Part of a small language model's weights.
Architecture: LayerNorm before each block, learned positions, no biases in attention or MLP, tied embeddings.
Training: a variant of Adam for these matrices, 200M tokens, 6095 steps.
MLP neurons of a small language model. Each row is named by its layer, matrix (gate and up: input weights) and neuron, and shows model dimensions 0-159. Each number is 128 + 24 x the weight over its row's rms, rounded and kept within 0 to 255. Numbers have three digits each. A neuron's up and down rows have the sign that makes its largest values positive.
After each neuron's rows, "fires in" lists the words (lower case) most often at its 100 highest values on Wikipedia text that the model never trained on. A number after a token or word is its count.

L4.gate194:085158137129134140108157098144157124105111165144139120168147143098142108128125129143123130143147094143128123150103107113180148128121138136114139153166147143132106133134170072120169165123124093140115072107069139118093156126096149096117125107108102171137155107134124115143129134113101125098123093108090186123098154145135132132131131104099116135150163121152141157124164103119141099186105108122176098123156130157169186106109118142084130127130124081132112130119093153152145105116117110
L4.up194:064111149133090126145133155130146122158098123130172086152145093101121116095117121130116117129105158115147139123083138174104141139112090120103128144133098137128123136132162100123153142132125108116104069128086147105092138136098139132128104156156089145145166095178109137156070138085073115107140106123134150101112158135119143152130158109112166186144142144139107146134136121153124130156112085163185107115128148150160162120107105121098124150116148115145096151131125148160144129108105120
fires in: "its" 61, "their" 38

L4.gate192:112110136120140135125140087125161112087101157102131141132091155105111104153164151087130117150084132141158109167108096112146119148153097123137140132119168182155119180138102080110163102096117121123130105124133138156121142131129143100138152113143123167138142095188123157110093122112092155143114148188128150124134105101126095140153111140115128106144119085193172189127111133142115098126108143111106125150131169161139127132104103136143120078132131109133117090140114149110131139113164108
L4.up192:162073122110099129083111116109171075134115138119129159108142149132129146109109145124130111146098123170138128098149111137122139148178142133146143103116142146160135156139103122100157112113124118181116148146115132171088166111135160120125136098154091113184191076136096116137104133149105171163120095154138111129113113159128111173120091129133143105140125118172160167112158121146116138139126079125118137142128129146114105140079120109170125107145132112119153097138093150085130148123109154
fires in: "de" 28, "developed" 9, "development" 6, "degree" 4, "design" 4, "death" 4

L4.gate133:077123141127151089152137095128130114115112169113123134160148133145116136136116117132159161172115089128111156156148116102154146135140142115147125139127127147123151145120131107154148179124120097127097132081098102161087142144115138137098180094107147129117122089093148181111136088113104146093148127121120157080124107095099129111144141131121113121105151093166149109114152114156141120156119121134116143154178095147159136143161157146112167087127128099135091113122109154203168110141134091
L4.up133:094113132118096080182148109120106125117109124142115149145125164137117142132083118127161172180124110134148143139146110089116155127111173118164107151106140116114148140072138122133127147087124072123092136099130118152159118150111173117128136103101128118109124091130154165083146085160153133115155145098134113132107123084112149134106124161145136130091149115139134117100133126100150138129164133148085155154173139163141127157157168131122151122116110089133118119153131174151180101143093115
fires in: "2010" 15, "2015" 14, "2013" 12, "2012" 11, "2019" 10, "2016" 10

L13.gate193:118146161142167122154105091122105097132087135084149142136127123114126122105141135135119123132133166170099118173109102136156170143155135148159114111137130111154123107169122117130184125111123158099088105150089112165130143146152135104102150119133140127188139090087081163139105114124156104142122152144108169101130068133150109129147107099101133091158156166122154101136155132120157121177103093136151133100102126130185132132128143126104115097136090141109149126151140127138134149148084141
L13.up193:131123129133171132149113089162107139139124129087146142133112110156108161123113114176092136151142141199137147157120123137172137166202105083138108092134128103108106111140114130137133111112119148108113110145080148131145111146147104107067126126137145132161125162080148165138143120168138120106111129124099158103103098147155131087160070106111151097176136158134164131101129153119138136145117115147108137111125124154137148129103109117111106121116116098083129158147139151155086122125105101
fires in: "his" 19, "this" 16, "back" 10, "backing" 9, "by" 8, "between" 8

L3.gate8:145183151133118127111112085123101137098107163104148140145166146113110128112118108119151086148117119186121129148109172152143132139129118105085188102162111112147106145149139073108164128133118085123111129122090149142108169143099129091140115123124124161107123128129102169081118137110081086099173133158105142118166155151137147151108132146104103124116142114170127143147128089155115115141144142096130115154128141124145135146143121132099129074114093093141112096096086157137154130113153102
L3.up8:134118166098111142120126116118145158130149138106189093147145172110119134102144132126122119118150123148135128134131158162120137132111130068105147107157097133133106098168153096153150134129138115119101126092104216115089121169111093134173125147116185122131121104120125149116121165103113098121170089129105098141116143180118185142114125116115135133130134098102116152120138098120096144150126146101133080101142122086143131153136133132100117084126105083175112128111100148153139112147127113
fires in: "his" 23, "council" 13, "her" 13, "announced" 10, "young" 8

L14.gate22:099117102100160110166105108137170115187068142092124113136178109147139104178111119122174140145125160163119139167082098116125125141139094100128108145104159136096150097097087130123107099123091146110107114138065143124124102163135176138119103116089156131138118109131104169122130140139115142123105126118123125119143168159149085113086122132087140084150165128121136127148123153098120100137126131109122098126112106149107142135115117132156139114137139151112155137113139163136138161151139070
L14.up22:129123103137141137119117071178111109110086140125194151156076159141102085122144131159093132123126135144124112115140158133158144142160150081129165127115124116112146130110157143157178032137149136083084097127087099099135134130127141125096162129136127133118119121114108104137131171099161112140134130132130118098105075130145151136159126125104113082170165135123134143157143142121139121147112104140119092154120115152109086098124100121128117137135113114082158148123135123146124113110134118
fires in: "this" 20, "his" 18, "check" 8, "george" 6, "its" 4, "however" 4

L5.gate85:101111166108108124115111119138120081121114151122100133152144139124145097162151148127116098164084129147098143136088089133163132142146121130138149146133137183139116183109110101096159103117120130100119114081136111133092160122141100112125144122172160148140135098152113184116159132084061120160106131146125139146117115127138096157139142116136116095144134127185163167130143112124141117128139124121205147130144132153141109130136099171100155084144120087146116093135124126126140171134123099
L5.up85:116106132105113099110103121141166088108098172117089155098141146119113095145130139120122103157091138144123129117108112129128151139125099176154143143135120171132113183080099135078145132119083111116116110094164109119099118140143131118120131105155148122147142123193158125128094129083078133165110098152153118132149138116097119160139157140156110076152133126165178161113153140148160133110149140141138138135132110157101099100114128134118151105139140117123153100136144145124100164159077081
fires in: "december" 26, "de" 15, "development" 6, "death" 4

L13.gate152:086148083132132148113148144117149140124144150148082172139142145139140074146140116103141126155131159096108151189134115115101145086118124169129110141124120142130130137100119106095162106135141147175143079122152134126095116115108114106167098132136108137148129137156166111139111089126105132118152136114137140143128123125133109129113162128128158139133098079131159138222138141166091133099116098077128111166133131082134116096130182115119135092126107147083138125130119135138144118145128074
L13.up152:084128120126132133082159153181126132099123172123115130145103102140122118150141095129078137142133116198157156146124147124128190147137088146133132145102127107099151171133116138101185160121146090157111102120181151117108093112120127141157119131112132110127131128140107108126141158086109136106134126125086135131123187137155145101108124109131154119123138089139142163123131122149065140143104104125090154130163160103175155105117143136116158097129147156117134102155135114151104114155121094
fires in: "with" 90, "within" 5

L17.gate255:140134128138147103115157141136120135110129139124162156125134092129148101143127081076118111156154093116137112152116125092058137161093106166126092148116113100172137170130101089108171083118180140154135114157100119156116115108171104105125142151141120144154172103117143122126108131147116160139111159114140151146139154148135142139117163125112161119133102126105155136176150080171154099127127121110147121148154128116107115103089142147150088085117155150122134127153134129117162109140064111
L17.up255:128126116149114110092121121106095143120136103129125162131118083174160122117111123090079076142159123132126123154116134151103130102140105185100123143103116153125122203109094146093131117088123166141084100147130129102111112143141124183087151175154121123131135109111138120167141100145131129181149172124132148099151125138123148085158098122095139142094095166082145091138141126162121157109134114150099124138128126140118157101150114111132086094145115130102126153161153135151141117112113128
fires in: "with" 44, "by" 24, "from" 23, "in" 6

L11.gate326:119148136134121156085123110141119110140132167073133124129135144124132121167097145140126155159123135111111119126092126097116183130103101176101127126092143144129088137094102116105081200115135133165165066118127149145111126108087147132140136106110166155111130125155087128113119114137102098118134144144117118140178156115129097165150123100114095116128126085185152153159101116151105112134101121074125137118156152147116127121105116171089151124171141126161137138131101160126112119130143098
L11.up326:138115104173096101096167101148114129109135148104125132104116152101088131142100129118105116134100122145134090077102129127122166149085102181091135126151129150117143147114132157144133128164107127124168084099139153142156130123126156124118070106128159158109103147183087125102111131132124118124146141170078149125111178107131142140128104139122150129106139114126167126117149106113169126138123097102086125139147180146129083087111111142153129145180113131128129134151130149168111128152183124
fires in: "and" 100

L12.gate274:066144151148150130140121087143139126135124173178138118197174111158105128130120106093095096148100137155108115132115116114120134179148128087109146134189145126129135120122152132104117141141112126124118134111079112145093165151129149096109117097126107125160162098116148119132071133105115130098140130144088140105105127147177160124155147125096158122132123164139104129129130100125113124157110103126143093135141148126130176134100085134092128135109139131193159123087118158157158122118142136
L12.up274:092148155132159143151129094143144166131124133183156108203150115104131113118131132091092099145125134150120099158115111123140113169162100086109148150176132115121110139143147121102139136141129137075120130134093122140116157157087112135088130095129100108150161107108139108128115110150134101102137108096106128110131123162171129129144142110117138115098159149087123139153120103146098150122135111124147111112129119125170183131100101134120104145133129119222138155081134169135134137124160115
fires in: "its" 61, "their" 19, "has" 7, "s" 4, "the" 4

L7.gate322:103117140134157113098127131137166131126089174136128110150158144128116166173111140107132141151122157119089100144099079119123148129137130157133096140122126133142074141118133083108135131081110130147122098127141086141142169089156152122135103123105154114143122115116113112113109102099089101130118143150105150153119146151162125167150143083092132147124150141181138143182161125158135111152089139063148129180141124115110119145125096130115156094204120129158149113137103117111119112114153143
L7.up322:114116142137133113123129111150151142108119147151148102125149165107122130137116176079131126158121148134112117125108116106143165110141103119142119134098124122148112161123138093139128127114106140148132118126125091147144150117145148090133094117119167110115137115101121098142148097160068143114098155149118140109140155133144174142105163103110113127128166152197138149160122097156136114135090146047089134185161110097129093139128076124132142100157082090153136100172124104141119086126148160
fires in: "of" 62, "to" 13, "and" 6

L13.gate288:105149094129179129134109132180151106111133143106118105122122170157103149120092137184104099100113092155135155146131117138094149144153117141127108113126140175129149108094106120060118132132159108183179108122137120123131115058144172118111119134131141144148106129167095131123115114147147157120144150127133138145123119127169125128140119120123136117120129116177139154151119133176125115162094112082159141170143134089137141118097137159120170095128125123122139089142121063101121138120102099
L13.up288:117087079179130088115141136127122140082153115158144101144114157086083117133117169107100112127128130100116128127139127152137146139118109104138161129101102137123133097112175142120122077150133110126146142119135137109128107120122104150082171135146160135127114140138112095110145134113138139132179155149110149161120121111112147136097089100154134123139149176163174122112123114162074117123136157150099113114142139118162084115122136171104097101138146110101133093190140088121118153166104178
fires in: "and" 79, "of" 12

L5.gate108:069163119153153106123138081159109124145127141148151118173149181092133120122145136155138111165101134111102098171123133146129102110156125116138134115161150101138112146111155088097129116108111148129157098120147140144110128129125133122161105123128120135093155075172099166135097097134106168118118131110123172091131124158147114156134155094130116120100106124109147165159123141136120087146078113106179142169155103140162161119143129131130187097144088087123124111098122119132128097132143095
L5.up108:106185119157113080146097105136121109128137137158136100157144174099143121119107140114132105161087124088108075182131144164116122136111142123155154132147140109104122176125197121098130078126115141149142110127150137157130120149125147137152105140146145112091106122134108171136111151126131149120133137107130121130139123138143122158112146050133076129118114144093180155174110139132128095118096123096155129136121133151164128146142169108101164094142073089139114120118138119117154111125125126
fires in: "united" 18, "began" 13, "organization" 7, "organized" 7, "dundee" 7, "see" 7

L3.gate262:087126126111138137067126106151134154123076175087119095160120181139115089141125125132097109156132132100111141171131121139125114118125129162120179127112148131146082122123131087133157132104172110102092096123107122111094146140136144140143143068115106140146152143149145157128082118118140133089116150150118167099101124117150115122099161149117111126145132116132135178143167116154090102143099125113170126142124146150166079122152111125129179101112142100146084106144082108134139148125146138
L3.up262:105148112087122134087117118104139182155113147101117111129127173106075123149119131141112088166150151150110179133164129117117105114137109123122154099127109116100096121121123105132136107114150121090121121135102132115104130143163123143154158089139108133137162135120151174126124122135159138104124132124124169100062109127179140139079144149152132115122139124155133167117129120133108113140093095107189133107163153124144095137144135143098187108114145131158109162151095072101096148147115167
fires in: "may" 28, "english" 18, "mayor" 6, "maya" 6

L3.gate201:140187115151121098112115112112134138127134141130097133144122192098096100107139124120166111127110126131128155137111122167133126096157096160073120144131156164109150125142141102115142107145146099121116162112111130123108143119125144119145136121130130148142110101160137138091130159088105156130111127150131163078173153143162159113148136098081130163203109100122106159107158134110152120182074115142122135120159138118150182164088107114089139104102129121121136124108115115097133119080148134
L3.up201:145087105101128121112128093122093123149147114127169113144099132104129119071108149121145119187119092111181156087144130115118111151121129137129175119128141141105085149116137125085123143116140118110162118158153178136133166150145138154120144162123155161130124101140119146081131157119132135164129146112156142159149108117157109111126164125130056123142107116143130148112172122154135103150078146114131147078120148155120081159146068143150145101124153115127130102110130108108082118139140094
fires in: "career" 31, "council" 8, "announced" 8, "share" 5

L13.gate131:087137123095144134091112127134159099187094142106126109134119157152105153117114105182089126166115127147122153121125133127110159122126155160142098126082116146137090148082125126083104173115112128165102133146132138095143147120138146117108103107109105157155132128128139181126119131110145126121123144102125144104089146146176116100152112151096119090121101134205182101115136139147111116159110109074130145148151165134157122092114094155130152127157124163111109106144101127115155139156138131
L13.up131:059115087135159077141138073098143078130117131118147122141170129075109114135131111124118182141135119116160115127092122133145144130122112119121173120105131174102135107129141127141114137121096151104119115133155111100157150132176163115135103156141142134144141119129157105114122109101130129104158113127127145109104142097088164106127142148159157124137132128105127127121098143195132132125136120133107139109144147118120131055143178094133137122136104105114166121198173106128150150134125171
fires in: "and" 75, "way" 4, "but" 4

L4.gate445:156149122107133086126140099138149108108109178152113096149152168136102166163089139149139103168097110147143161167136094123155164126090151118112143159080119137131139148144146120091173110103145118112116127121124065126088108073150134121090169079142139145121111125127114127115146109131143137114118142098129122150113101111141101135137134110131134147107116116173118123133078116121118128169131115076127141151164101168157087169153129148110176113130125126101140161151117117155169118133108138
L4.up445:155138156120125106125108105121110124098112167125144110137124138191123179185123130136124106170112122142123127185141098096104132151097108101109128142093122140109108138105145123109147136131151151111106115127174099112108099066141084090086139100147149153123126151098130126082175079169149134124096179087134128137089101110145126101118127157145115170087119131140126126152152144127123148139138132100110145168148117140121089148147120166124171113135133145138131170116093136140152147128130102
fires in: "2012" 14, "2013" 13, "2016" 11, "2015" 10, "2011" 10, "2019" 10

L5.gate296:101186149147144122086099129102115191109110182137147141159154149139131095141130132118159134172142109170142137162081097144142125133117138133121149109187161124144143151138161103134118123109135098122113153113107135146100182096123109096151147131095098146137121069156139154081128109103089136098145156115096166110100130117149121141139156114114121148144147096121091134133159117135122119131098141081172111143127136141168139146129087126138157107104096102136132100128117119125143092145097132
L5.up296:153123130101124115081129120110151104145128148134125096179129103155095110125135090165099127099138124118139141102165125123117169107121136138121110114151124140141092138155122152135060157099107116099130137132122121154136163147114094173129111143132104175146123146139128156115155153123128075112180107110145123162123105090101159104153128172136109118078141112117114143080138107107135109163198114183110149131106151112148095126165110141146155104151129156095141085125159144115111146141106127
fires in: "who" 12, "announced" 12, "council" 11, "also" 9, "young" 7

L3.gate214:084118125127135128078078125165140160155111146096127131172138157146114149119137137138103101147145112142118130191144121116135095114131134133091155109133150089171136135150144089121129130103150169129159112098063104093113129154107117115132127118143136192124156109115124138115120103148122091116121130136096200104118141140132127094114114105116117123107168127118153139126111150120112113186134132107164113157186159127135131108136080113100173092128097151116100110126117099102147143159122125
L3.up214:109077155109091104083136162168126098164112134120120099160135182163116115132131147188118100138113121144115100148141094140161118144099098110125128095140153123152136112148131128118145146096123164142139096127083127162153102173114132115138159124139175114124158188116081111124128130170123094094111099115125120141106072166165138103094139158116119142100135125126134126127133140127105115160158102121135128142161153118182099119156150178133145107110092145142143118136110125114147164143115125
fires in: "may" 28, "john" 19, "october" 8, "mohamed" 6, "mayor" 6, "maya" 6

L4.gate178:120133145132135150054120097089078134106128171133162159133142133126122091111126112084141144138150072142157143168124113123158119159121120130146125138162117135103171160121135047129122132114128114116096128123125133133104155142135114076162126144109124154155110063146137141107147101116078125101156111117119163104088119157137156147131147133125127108124128125135128117137143108144141124162122145126177100102145118184195162136136131130082135097129137125141089104121108141140133129153131094
L4.up178:155101158114122146140138100138158129127085130190127117143078155158099111126121153126114140136108132137109134122105133153132146091136109127113150091099112129118091148134080125138153171125130140117126129130114142070136131099102122131106102124151156101107156133079128103088099155125115149125111158128140142148070161091177123070116155172101124124130127138107149144107123099126109139135169146132118158104150176114090150129119140173125115152086161122163179121102128142122138131101161176
fires in: "team" 20, "their" 18, "his" 18, "her" 15, "teams" 8, "its" 6

L20.gate315:136126102145135112089101125144146075100101153113119149122173158078175097129153128073146161156100092092141128163104148111119142145120113130071147116103121110138129180126131096129165117099122120144117111136118129167104129056132122093152119134116123106132129126140101139115146114122139126169103118137120150176088157131133124169115140132097140128141137055159166157138102101171148110102147148124137122113148137138141112116148132089173104128129110110173133106138106154108115118150141128
L20.up315:153100149108122093092118114126113111140136106149134138147075120114112118149120149130152097141137143191127128087076086128109095113142123152164135140108123185077107156141098099105141096068113131148139110104151155172173103122147140161135142100163137132121122106117131136112095166140131131151110167122115113122149138141119115121125119147129118151173102121149149160168126127138158146119124049133120164123160146137098102133120116120183159127164115110122110141124157139095164122121160112
fires in: "de" 37, "death" 10, "development" 7, "developed" 4, "degree" 4, "debut" 4

L7.gate152:064155116159143158104123142136077164115125166089144153146171125120150092109133089119148159140133135126134120174133117126105128119076155137118130141164108113173156130109129104139124131127121119133092113109115129160115150149111128104157140132085100150147140083142119133152092099102091113140141123118126171104140123144118149128115109154106151130160141104113118117168156141139143128162115135116150121163074120117175153114141147140117097049128100115088107088135154141169127127143163086
L7.up152:099108139109083160132146126108091145121174156080108140093119115119148117142103114110130149102158117115138215145169138101091149098108115133119093145134131115150177122096145134158123119142161122137112129119121128108137159132105120118137149179126094118139136086143130121114115153090079141139129137101120143125128101142131155137125156179122138126174095117114103122164132151146164160141109174160135122148125124098151120110144137134076126097130115107114089116165143161133168084148163089
fires in: "with" 38, "for" 33, "over" 10, "as" 4

L16.gate327:111132106119132118149117145113109114166129133134147112111181121146157115120140091127105089103137105155163167151112137133096130144100157137151123115158109095108125115118114091151150077151152101127083101161113116155078156113156120145158113137119086136159144092146160143117124154129080111143161164104135151109101131109151141134153147095106167153148153150116095073168130135141111127125112135139134165123125138120147084110165091134140093095162102127098146106158127086143166163140093159
L16.up327:168127149107130116107090158123150145136146131111098158120113112152150200139133175092129103135119113150103165107099129125101184153155142129124097119115134124082088104089132120104108123164110120118078127151125119081111124132130162154084166140149122124142119146101149129116143170127120112117174146139141142152093090161126127132136156142140092124121133150125181104145137141112103154134146151133103111140138127096121145168134131147078082099096128132123114142082141085171124176133127103
fires in: "died" 19, "day" 12, "different" 8, "days" 8, "if" 8, "tiff" 4

L20.gate151:152137150125176103129115082127139128122110175099147120125121138156144116127105131105107115120130099157141116120134132102082146119126130099114113106127109123089125178144128120095123138104136117132149141125089103122131166131125161128108084103105123139144133109130144130115074140128105135131082138117169129176085155131137153139176185115093071125100130102146137170148122116155160082115130133099131094111108190164162126128110103148155161143117150135167156163082109162111125085124126107
L20.up151:136097148132153108093135112162163105154113119120133110148153114133151143119095179150116101147169134172116070150142149148097123110120075110131108096131110128129132122144114119105116151106121113149131142131122121122124124092083116128131128127146108156137173144119186116100109151136120120124137155114137163123091183144139083084171173140137103126070107138108138125136131104196096098104160122151138129101127102089126121098130129142105092143139142144158126172113106187166117139113124131
fires in: "his" 39, "their" 23, "its" 19, "her" 19

L4.gate290:076177112107127150088121126127114085139105170121164141159113146136121093134143113144150127142128111127124113160128071145173124144121143112131116117196146075128108140124106072137153121118097116145119108157131115165124136123108111096153119136109144161141147096140133148103119098134109158127125109129111163099125113134098127129127146132104099127118147097133104165150140122171116130202167118127206117139120151178145160145144125159119172113141103125132111109095094106120123087140136120
L4.up290:086165095093147136125118119123136121114097129160113104154107167155133134116112139132121150190169134125103154173116071162151151118128168118124087129149120073128129168082128114103140167115142102160143137117148141139102117130117151149149136143146140168152154140160100167144116098123139159113121133119143129110116144099135104173171130113131117170142126132123087163116109141159165103172105104103140121105080095149113185141135098131109145125116148107110111108105132112116116084138161143
fires in: "career" 14, "season" 14, "player" 8, "dundee" 7, "team" 7, "see" 6

L7.gate335:126133116147161141090154108142161076111099143129131105115149105168117179107142093141106112152138113167110103175125123151112172143132140185108151162156119125115095140129120115132147107146096129140086144137137114154110136087132123081131175146136144143129117144140142140158115085122110125083135133092138129135170131158126116114120122083084121110164142090187141133141131131147142116161144123101129074127123122137109134148114126141130133089147152148088168086126090156118124160112070109
L7.up335:152121114149155147156129119166163085146064157156114139139150130139132187122111113149102113133127149150115164153115126118123160154143129184150107171123134119124117144110111121088096114159125138134100141163137109102102130094119121133095139156124151104158121166144136132167094073111114154109140150119134108131143133160153098070133143119097122117139114085185138104128113134144139143160191131142137094149117097123104118160096143126122159124137153167108135112104082130128109142096080119
fires in: "as" 85

L3.gate350:118123110129150095116079094149149144144114176116140144151126119119116087132107128070139111157150102159133119142112125128128126133132103111157176107129103133127143117151150109115153184119158102123087121103115145117097169110116123094172126134132122171099135126124097110131089092113142110116114121132077126137126149155147134098138160130100112117115149103130166126184172114137072148151099125091154102125169126142145163114126138110097144093128177122144146155106112171163162100098157095
L3.up350:130091138136099120127121122167154112122122134105117123108166079136115096117103112120120118144129112182113079123101141163120135161120085115160110123104112183167105116132152136124140183141160109124127114120149143103176161119124105143139094185162137157151132135105108137147101104121139094120085127142130141129129142142141130073130148149124118124130138114160170111166133152176089156141114151117141162141157132140132149084129155119110104107107144152104095165100133164150152122098143058
fires in: "her" 83, "its" 6, "she" 4

L5.gate110:115142126117087159152131131157126086132138180166145121161134108150127138166122102136122105157132129118107132153125117107119194102099187167141109156107142108125121115090078101097169116140140113127138114159101129140139125114126111118132130130122171162138132130138116131127108110105144096113117139116115150129110088138128090097188104121072113121118137103145148158141126140129085096185162125134111106166139144115092119158126145193091133115139152103112163100127094159112133097091108114
L5.up110:104111115097109163161135118152136094139130147148152145161141134123143117149139118112132120175111134132122132130129096127125171105075150118149141135111121105108143144134093128080191114158144126133146141158120144160142152110121102092136123149143153148124121176103124141091096123131156107131142127109132131167104111143125085092141096136070128144131141109114135161144123138122072065169172109135113100138136147106095140167136146211092134102108124122108159134136094147117102103084133110
fires in: "as" 60, "joint" 4

L18.gate292:122100112146169130148094149104133130138121128146103142136160135142154107121108078132116151126125127144137107141136123121132110182128094122140136153086115147131109152113111103067104140103151127123093106124136172122095128112135130145139137126129123168137090106166126180115065129135112113118064127097107155122145135145138093128152197145116101168147135114134142136195114138139137133141143116114136102104133183169125112097104178125080143113121094116106133129135116176114153143123134075
L18.up292:100112164115131151131101159103140102111113101154101104121101121190166121152130093112141116108135137156137091130121144140111108111121170152133136103121158104073110169119063119131080133100114100105161194115098176128149139136173127127131118144159122147087158130177121178112101092141121134120123104078113134120146129134138104141130156101118080154105111096156139147125141132115088152151099138127149149150114141146140136124162121140149143139096096105130125111146153106118175139142112127
fires in: "following" 17, "several" 16, "than" 11, "being" 10, "however" 8, "three" 5

L15.gate151:073122145112134113135101121079146135138122160112164157149136134112138099128141086154142140135145103141165137116118138106147103155189081128104119131115144094148141153118076100093130146146129132109126162121115136126106134156145140110124074155150126172108113108157164167135134125105116106124115139138111162114138114143151117119134172094130107135161124155171145100144112101117105122174100138107165137103107111170123115133130116108133152090123072134083129118172159100094167131192149119
L15.up151:150134100143127126102140156125062108060107103117146127137141122126142103150157132126129166135122127123130163083124151163089112134132102174123121130088112086069145136151153128086109136164164141082154132117146128099174135106143146141163098167083131139075129108184129176117137147093110103122098130086134113103143104144155122141146127115089156155124150130156148155132155101107108115146170137104153147112138133082102117129125102145114134163114134112102132115160137131144125140117133129
fires in: "former" 15, "western" 12, "great" 11, "fourth" 7, "formed" 6, "freestyle" 4

L20.gate189:119131145135126139140108118098134165159143150106126108118124182142145139095092132102146125185145103138126135180142139155060149153128129128122133110095155106132112146153093108112166121132124097126123098088116127099174151141143142112094137095130129137124151105134082141133100118134135131090083138102134143129129129158123122090097158097122111134119143089118138169174131085128171151121110107145134105096152153182139138165070082138121141124127123114159128101104110163145185141111148137
L20.up189:092112153136179114096124110121118123119074104151115144145114096131104122154121150099094094124148147154142099150155097135131123102076107090103146149168136141138111127138158141144122113119124131126109142103110100127104167056127131110129132157170124142095140114124159086129103160131117148141120121167157120154106132152171116102131118175110145118149137110108150143116156094141151161138110119096145091122143130091127129095133155171172115114138156163158176165082154147162116112119168111
fires in: "his" 86, "their" 9, "its" 4

L16.gate345:103130149142139095121115124122143150135154151137137084117148163155164138151131122145103156119127147141129126171113116095129124154136134117110102142099131135101127098120097108070109131152129092123122139137155114127129130117181132090135105132099158164108092116161121129094145079164116116124111118130117121137162155164183134124126145137107097083098145110159184148153101111145155153193074133105143089135127177105129143142101132140155089111133111160151158124127113084103092152165107114
L16.up345:146136121130150098111111115180138130105168113091136163134156135126112123164130118101107135137104125093149164132133091098139127092153138119107164146104120142127160187133122125129116101132103103132175147113173158169117129110174113147111101096117163165111120168156160143127145117133106122140154132150107134079156149115093172154112157087129107112122139156142123096107073094105157157123140126115117097118163164092111122092120110150154131106143092089126125100141109150113143093138087156
fires in: "of" 82

L20.gate412:132140156130133121108073134128143111115150179125113088134160128113127096150136128106126110113088164096125118158139136099116101129143106099158081101136119123159087126140116119087086168118149146116158103123094126154150122134106125079098151126147102163138120168148126133130114093161140091125122133159132132162144135175144128136139168129129075067138134128142132144137110147148129123102103124118176108117136167133162109172157137109099115152116121159118108143095112163167090088089161098
L20.up412:145117127155106139092135087142104116170159106117123119109104156163179085142124144112133083169129092148163144162135121126118073129113079148106137115141108101119160146177107143143138151123151113113120127072124167098143113106130106140093112150148148120146163130117131145096138113111122121174142117151137117131097147157138149109127150151112110109130103082095082162146102109138091163114173115102124128121136116163094095086146132082139104120133103126156130152133124117137143065135099126
fires in: "his" 42, "her" 21, "new" 4, "northern" 4, "various" 4

L12.gate46:132122109136143145127110105076113109089064155134170102207162140107126100141126078150107168148136118165145125122090137113096113193164113146127140135120153072108120127145152112111119155125152127095089158124154114109118135142118144119126104139124101137121122098176117145134139092141125137141145125162099148087133110129131075124137195117085131148165136129150150091168154150133120146129103132092161116124105109116126140169118134130137131135142102097138146130151140150122143108153118146
L12.up46:124141109113138131108116133088065084108069126142148171164121154145136100107126082140112150105132171158130138119104125126111102178158110140096108136102131105095166140135105118115106149124137132089140161099135110098137111128131150107101077120140168149128150092156104148176132089128148161088088151117099147098132134144212130141113157116119102126157122129155172101165147130108125133157154110144164165140125094126117143131124129120091134152103145132140139140125125141129154127133108156
fires in: "international" 13, "former" 13, "western" 12, "eastern" 10, "through" 10, "throughout" 5

L3.gate173:086114110106105122098164106135137126140134161108108148182142159138164129177164137097109137147139109126131118154144120122154144160128121108146117130126177114113130162136128100124136124068152142121096146128115118107118141152123124101123138143114143207135129112111154136131129133122137124119100142110121163068091128109118143111101148134111139136145148119143126113114165109102124130207085130108185089115167116121173098145133102116155139091083168118129086127160104132159153120163112105
L3.up173:066110110140149142100156122186144134145149171091104158142145177140156137169101148111104108150080102105110120151172121104126124164078134113150137123129134122118147139138138152127122148087128122110107141147114117070152117141115152107082095095132136138118146123091166138121112143121143117116100144136150136104123114137162109150091168133160141125120140138157151126126135145120087159171090126138130144100159108113141130137150118062108121148097158115161086144168144128135154102178109115
fires in: "may" 28, "mayor" 6, "maya" 6, "opera" 6, "pepper" 5

L7.gate39:115147126123137088157115103119098150119076165136140111143159168127116122124134122148123118140118117165160166141125104146135147122087144166088196103152138123145142122146125092122144133146119116151099132143079088146067134068122147109149172130151092181124097093127120175073113146088084113142146127165135128125144136092134131093125147105120116135152149091111098149161104087140111130133088108097146147124136125150125165153107161123129119097121145132102150120128126130127107144133146103
L7.up39:112113128157111107135120095126122100107081142117097111115144136128119130095129138142158105149112085137166140101114146172140137144076094156123159110120126116108148125163124140139147109155096096158115131142123127167132120076134136101156144139166131161113098145113102157079124149100115122164134125148129101150155143102125135120127154115099111149194108083094101175171086105149138156106102114136127110091094144161109161146086153110146089104115129109074139116164165124109137126129143115
fires in: "became" 17, "council" 13, "announced" 12, "because" 9, "young" 8, "become" 6

L19.gate4:163139111073149109168097083117104095161085146082141160124155131163148178162142077113137163120119138155137112130118146137160096169138132105120124126092099128136161124122127112109134130139139169169078113160122121120130130141096129162143150082154127115159114142129124149125117155130156108107112185076126134091100117123168091139129133128126108112085118130125146152131132138146121134112096146142135106118095144163143154131126073160146160141118135153125106132158162137136123129109157072
L19.up4:104180176104161132167117093138115130111080127094141169127107114152123145155123121113168112074125112188103107149134140143150101171133137143155136141161146124087114143137120129132089159145071157159126118142115128106106111163117163162118132122157089131147144145149158113152164117156129132111155167114115140141114111101131086146156087124136138113127150163126102136092107111112106138128097163097108152140094148141149164113135110155099114091111101115122129114097107150132072129157129112
fires in: "where" 35, "very" 19, "t" 8, "they" 6, "whether" 4